MLP neurons of a small language model. Each row is named by its layer, matrix (gate and up: input weights; down: output weights) and neuron, and shows model dimensions 0-159. Each number is 500 + 25 x the weight over its row's rms, rounded and kept within 0 to 999. Numbers have three digits each. A neuron's up and down rows have the sign that makes its largest values positive.
Before each neuron's rows, "fires before" lists the tokens most often just after its 100 highest values on Wikipedia text that the model never trained on; "fires in" lists the words (lower case) most often at its 100 highest values on Wikipedia text that the model never trained on.

fires before: "re", "n", "orn", ")", "ib"
fires in: "when", "where", "born", "s"
L5.gate225:487470512500511548484510476483487504502500502495503536516543505551488469522482472523506479548516464486519494493551489496442518550532530473490462475497492500483478496497516494518504509500549485497444560484492474527486497562547482490497541536521471475513512460562513514460498486501491490495438511484505507517468513474523548506461496506535446509513483520514519476531513493536465534476483515503534502510491500512501556508523487496491489512493468491530515501536488479467492518511490507
L5.up225:517534543483498547544524463513518471503533522473503551489541522521486464488560535492492514542555481502506523522491463515529503503507526480495530542491494502485498476503476500483528501540506509484482516504479461516466537498473478501510504469456500490503476503480508521481520499462528496497512504560474526556508490476498552493518511509510508545532499516521491499533476504492510508492515496563521524487495481477478499534513445480563455516520496529496507485520473518537477528508521471
L5.down225:562510487498483505487475471467515520535489480475488503473493506494505444507504547497491491524465511546555503497488544507497498526449474500487440484522460463532471485488489471469539489457534487532513504523528448474479483540501494518474500480456540489476464504484503466487510525504523516520483510495461472507500468494510506523474507483505510518503542486516520466480465473520520482505473514467489472455499513488436534476508516506535519484509543503492463527506497509518510536489542478

fires before: "f", "g", "ing", "st", "h", " re"
fires in: "they", "before", "being", "be", "best"
L5.gate74:555460484478504463493491528515487525526497484488521549505478518507482541504521542494524495482467469506483512485479511515493516543510468489474516506497486548489534521492482491475534558515540512495476505508490462484484532486492539505509494499516491512548450508486517491537465519483489465524537500520474526536489504509467482503528487502505474513516513537507485540540478477503465504504483503466558442532478465498505492514503528512475532464484489489543510465457467464480537543505479454
L5.up74:467491517489479514538512524481480514509500482480513501458504502535471468506492488485476488498469493517479476468552503571494493484508506465557565486550479519495483502499475467469528492528479515489509488500493515487497463442509479516508477511501521463493512505514511521532497505487464516493488468480494511515545520493532489497521509489505567493529466515481477450475567502551494477470529499520506492540515544479494534468474480491517468494534510478528469469482496526471495545521537499
L5.down74:501512466485455502531523506509508474467475525471548513519478487519495515523525528478535493482517491491482486486524464498493534493487482575488499472458505532487475494492512542494502547470452508516483491491456424502467504475486499506484501492537480532503517517507528494539531453475504473528511471501493543523512524512443469502499503476475483476499462505515490538533508432494465527514481505464516486479498481500499494514495459460456506493472504456520493499529503513488451493496468527

fires before: "s", ",", "\n\n", "ru"
fires in: "years", "year", "awards", "award", "forward", "is"
L2.gate539:478492473495505470500497481545442539517463538496503500464484524470517516514486484505494474507458466511534536481516439533468528504522455469517511492474558505490493479516498554498494429493504468508484546465514479508480505487531495513486514481480474514479480506532498505469510523507497456493484499485482485507490506556540497473536549565503512467526475489519485553483500519491471519519476521485555497522533494486525527490480479473511495511490522498484473519523505505507497508449484487
L2.up539:528541472501503473511469467486510493494511531496483495484551499521503510552493495462519470498521514463477515540503532487427512510493536457513512508495470491506507474509491467556500454473501512464459501485504490510491476485484505501515457530516510502514503502523506519453577506484508511485512485484509510509520459472531476508512559576511478521511554472476509502513498514496554483528451476498500503482508528527518484512501514514473481486495544532529488512558492501513537498518510506
L2.down539:460502491518496499443553516522471544504499530496499526498452526481507507509485487470503535469479472498510514462465451553532523466539457500477525471494531521464487515512492522483508507491491515484520480515543504495512484519521471467480481472484457501472463469515538515483483523500514481524473497491467491476476517517545497448479497542501520490561469492516505540498476504504456494473488530514519526557508518474530518468502470537524528496471487534505522484494483496520499498463461483

fires before: "en", "ame", "g", "ing", "f"
fires in: "been", "are", "became", "be", "being"
L2.gate195:463528478454507498523522477516504492487472494517541529537507505488498545444497501451492509525478510511504451510499473513503504514513456502502483498471544512499471495525491514502530495502458515468533522501484520526526465491494492456485550527490495483572467512574485465511516510560509515497482481493507512523462522529508465455512499499520476493514466499481489507517463537502508532526508478495545498456513504505524542454502500479512527518470498530515500491466480453527503480465524524
L2.up195:510478459510511494512482501554485486467481492542487535510489489484495497512449478484476494502489495523486503496517464499469542462511480503572464458480511505492455478497510507470527542471507498483557527506497507489512479455438483507493481522491500535472514520513487495494476496529508504480491483467479558501446494503508484462541466441516506533495449476481491485525507536549464489496505527511541477497544539490494510481438489512505501475470515479528509511515519484503520490473493506
L2.down195:508498479471507465518514496541509515529464493555498479481450516513498489486476528490487549487515487461534437506478483504507477489530479511476527514515462537528562527546500463524540531542488485505497478534511484574514500479501491554519506496462522442516475501515483506519541477518509484496515509506535501521475504534515536435510484503503468508518516546465476480509473485515511502567481520499499506502514472498488475509500498480516482508497545523486489488523506501487508479463500496

fires before: "an", "ch", "u", "un", "ct", "p"
fires in: "january", "march", "july", "june", "october", "april"
L5.gate164:519529472508495497497484488496526539517521505470490497452521508467483535499521450513490499500562491482460511550478493490543475508497505525543438485485480523534490468515521488526521499457525535467458486510491521530490499495474522541492489486486434501513484531461461477464544542501539507533503503515486511501458517528472518470550486496498482513474463478518518468463496505490502492510464481514527477480509507501497503551490489483501482498465466488500545497476539453507491507479509536
L5.up164:485529512499497491472443500528520504485469475480497493485488510485515495496525512492499534517547464501484521558516501524507520513509488558504469518528502570508471521456520514482483473480499534520447525488537524505437446499509513529462549498462497495490499459536522477446496486515497498506501486526481512525515572512498476497526474515470533508482529523522505527496504524511496475505488452543459456494506484495478483514508509512512475491473504514480524506494541501514500538456504535
L5.down164:505519506509529532494466537505490488494520472554506538490512503501508543529526516479490511498465518514472458513510514530479536492509548514485444499556511465526464518479484522477528516503505456483489506450536476511478505498514527527487506481515529520456554526503515501475492493464492453488457483521514514499496507464516495556500466508521521520499498560494543501506475498453477479479499451509479472494535515518490475516522518517465496492516516495491504495505534494547476442497456459

fires before: "ric", "e", "ory", "ing", "or", "ri"
fires in: "district", "however", "history", "following", "historic"
L2.gate313:523502515455478498456485513522524536442520508513518453479455496461522551510484509512467522515488497550470510484498498485486467488514503505511535497502482557499437495471548489455516513489508489558463494508474529527505480495489516530530492510484480556512445483526535480481527495482490494474482518470489487513474517508478500515498512470488498481482532492545524521481466517469525529495484499456467503521513464500482497475476525521526552550479533480512492509495478527508523471474481491
L2.up313:555505451485470511493504546488500479481521541534536487524512478514507481512510527551462515511500500528456533504507496487516465534468526472543557506527481527514494490495465510538511534490510495483470493541482470531499482508519529566507490510516515505476512515477483482439535504504496512504490512493466495479521502467472480532494506446504502494484500513537487520515465538501524464492480553503528484469496479471446479481448529519495457476487471522533503529511507522524523518494500485
L2.down313:457480518486493484483519478508474486513474494482491518497490507488492529474451475488527522474459502485532499473469519487515518451516502491476473496517482474468463538494530527477510522479488516524554495472478514500522461469528507502501473527511514467530498503489528522586504496500490468520539483513508514518450495557484522478543527511460472491488515522516520470494520500477466538483522476489472507542484470523565496509528471524491552495481516481500504448528472480506496487521549519

fires before: "ro", "s", "ch", "ic", "in"
fires in: "french", "european", "europe", "russian"
L2.gate531:505475491542469523517527514523520531522511513458514494482480491514522557502517458492525490485521488538473527526509491488504531516512553543507493533525500529531500429489515562520530518482520504542493466464512515549542482507492472515519493487470504487437490496499508524480501507467498497524523514525482534554481524530457531529526480484483528470496508460463521510483488488489542477481511511517537496517474488450518492497477494468530511487517558486517480523474504513482479517498484522
L2.up531:513513491530482485507506479499533482540525509469526480531494489457477530555509478484521503503546457501471505465483485479502508499476464531521492527512525527510518501494491520511575510488499479545482467452539493490515483509515475518516503537499514504500523493514488527506485515477524414496489477473509487545521512495511536458483536528523449462486507475489532521510502528497483416480516507496511500467486482496501527512491455488503541512493539518467518524503479502526482551467500517
L2.down531:477527457455492464513533484502484478524498471522533513505505546477507515528477499482481474507506479500509524496490496507538509468482463478456503497509540501480484529496489466510462470509452526485512510522474502509474555485510508502470561522506541523507464490470484511520507476529517459460479536481544475502467504470499463470485522500489448516467475513539489520504479505530485451499496472498488468482542480539477522504516484513483510501426499476471544475539477491534520483490523509

fires before: "ary", "ly", "u", "or", "an"
fires in: "january", "july", "authority"
L2.gate444:464517494509484490510515494498460513518527450480469487525512463460539513542503485469483529492533509522511468495476526477493475463486462483509506448509498521510484502492570508475494533492488468508497532459480568497493517546489494506488482514478501510455552515480465526490515491504523473507528508511507529514507531510486520511503520539532521467511465502506498526499497477546493463543541498509505504490456468508478482476504490484509499507537468494461498481566467486551516548496528534
L2.up444:489501501488458469481532472453496507504465494469506469468521496529483523478498518474500504490541510510529506476518428497480522470486482528515475533539498480500493465489473541481510501468461502462524461517526492520512490510492508507469518487487472482479494549502498481539485515489478479524503493456498428493488500527493449481481523511562556476486521520471466487536483500500550543495534500522501481473478496549545533523472467502505463505519497546504507503496487491472537481514504501
L2.down444:484548491513483483450488505464523521503543423473508478536497538490476477515468470478480538474522503509497472465515534522492499488532502482489502451502520494503497497481543477479488483552501481515506499483502501533485553525477499475546478532484511497486526440543499495521524497494466480472475486547542512491526507507485533488460517504474452488495456509531498495519516489504484494520475523529479539518469496465458486498528529496515483468530460519506515510476513483517534460532527503

fires before: "ary", "ly", "ail", "is", "er"
fires in: "january", "july", "division", "details"
L2.gate11:490484518500561506497462482484493487495530532540501481517536501468525502533500520492508483486556511530483474462533509512536496492526541491507512534552517470537531442501521480517492497515507510511491468473535458504464471490490521483506506502496532514533471506493514512510532493494519504496497530491504519457466466548495500462473523495513523501493515519509507522489500436388521508532508531501460526517483486516553553521475489476521480520501520500528508507520494488510499483494506523
L2.up11:524491534546496519521528506453491498512484519546495527514469511453511483535510508540465492466506498535440460483545524519527510509526516502492509554530467524542477509496514519528484535556480476450533460525507476500511455519499523504518495480476524535491464491469510524518506523535498500538473524532489496483455488485515481507512530513490511448499554516511515535491463476464515482534475486480485481470493517526523531495466485504489496518466483519520521516480509485495509511452501514
L2.down11:499508498508525524535539473522536500538481497510490518468511513462491472483462499492501498538541474499491464469517536519507452487502552481509516460450457467516511483502522485508502461501512492575509496476505544476528465493500498504522506482534467521473500476526533487484501489457517485489550555513525541451481499517531497503499505494491494498504479523511531450498517532506507466517500506537494523517518455538509502547457472522533479546520528465496482515490530502527515497526518501

fires before: "ing", "ch", "er", "ed", "s"
fires in: "following", "french", "now", "fellow", "used"
L2.gate48:522484516526529467480524511476475470475499471514528491476485506529507494514484524453469522485509496470482492469532515513507494515520480518514524522517552536524461451454530484512478494489542522512520519487503503519490501516505463468478528485520511489495493517516529522486505496500541488502469517484485491500505523495458460457518511448529511527495474450485530528494545463519502518514548521519480440513476488500520545576502468481441470494495500462498507516470504469520548505530475484
L2.up48:484515498498519489504517533494472558485518489527540522513470503499506475476494478459488488524512528522465477499535496522511517503505484521491478525517490495499499483463527502497541523465523516532452489469500505513515506465527489520513536442502476521513469473478516525452489524474537505475457504508467518502495518449515483535509488499531514461507506439465517461459549471486512489474486511508524467500472487549511521495487431510452509482513564472502486485507471502538498497479528540
L2.down48:507504452501500506472501587493464492507535482488504503490513459507516525505476520492503486494441498511477495507496520540525512456528516500495523461513468511530508482508514484517522529477481484525465512449476547506502522494471516512510506507508496517539505477480510490498480535487488487571512509506504503520435506495508512454487494475467506494437491485525486496534521511451479529533488547494530466505521512489532478506513497506499431475524508548496479477506439459514512522490516477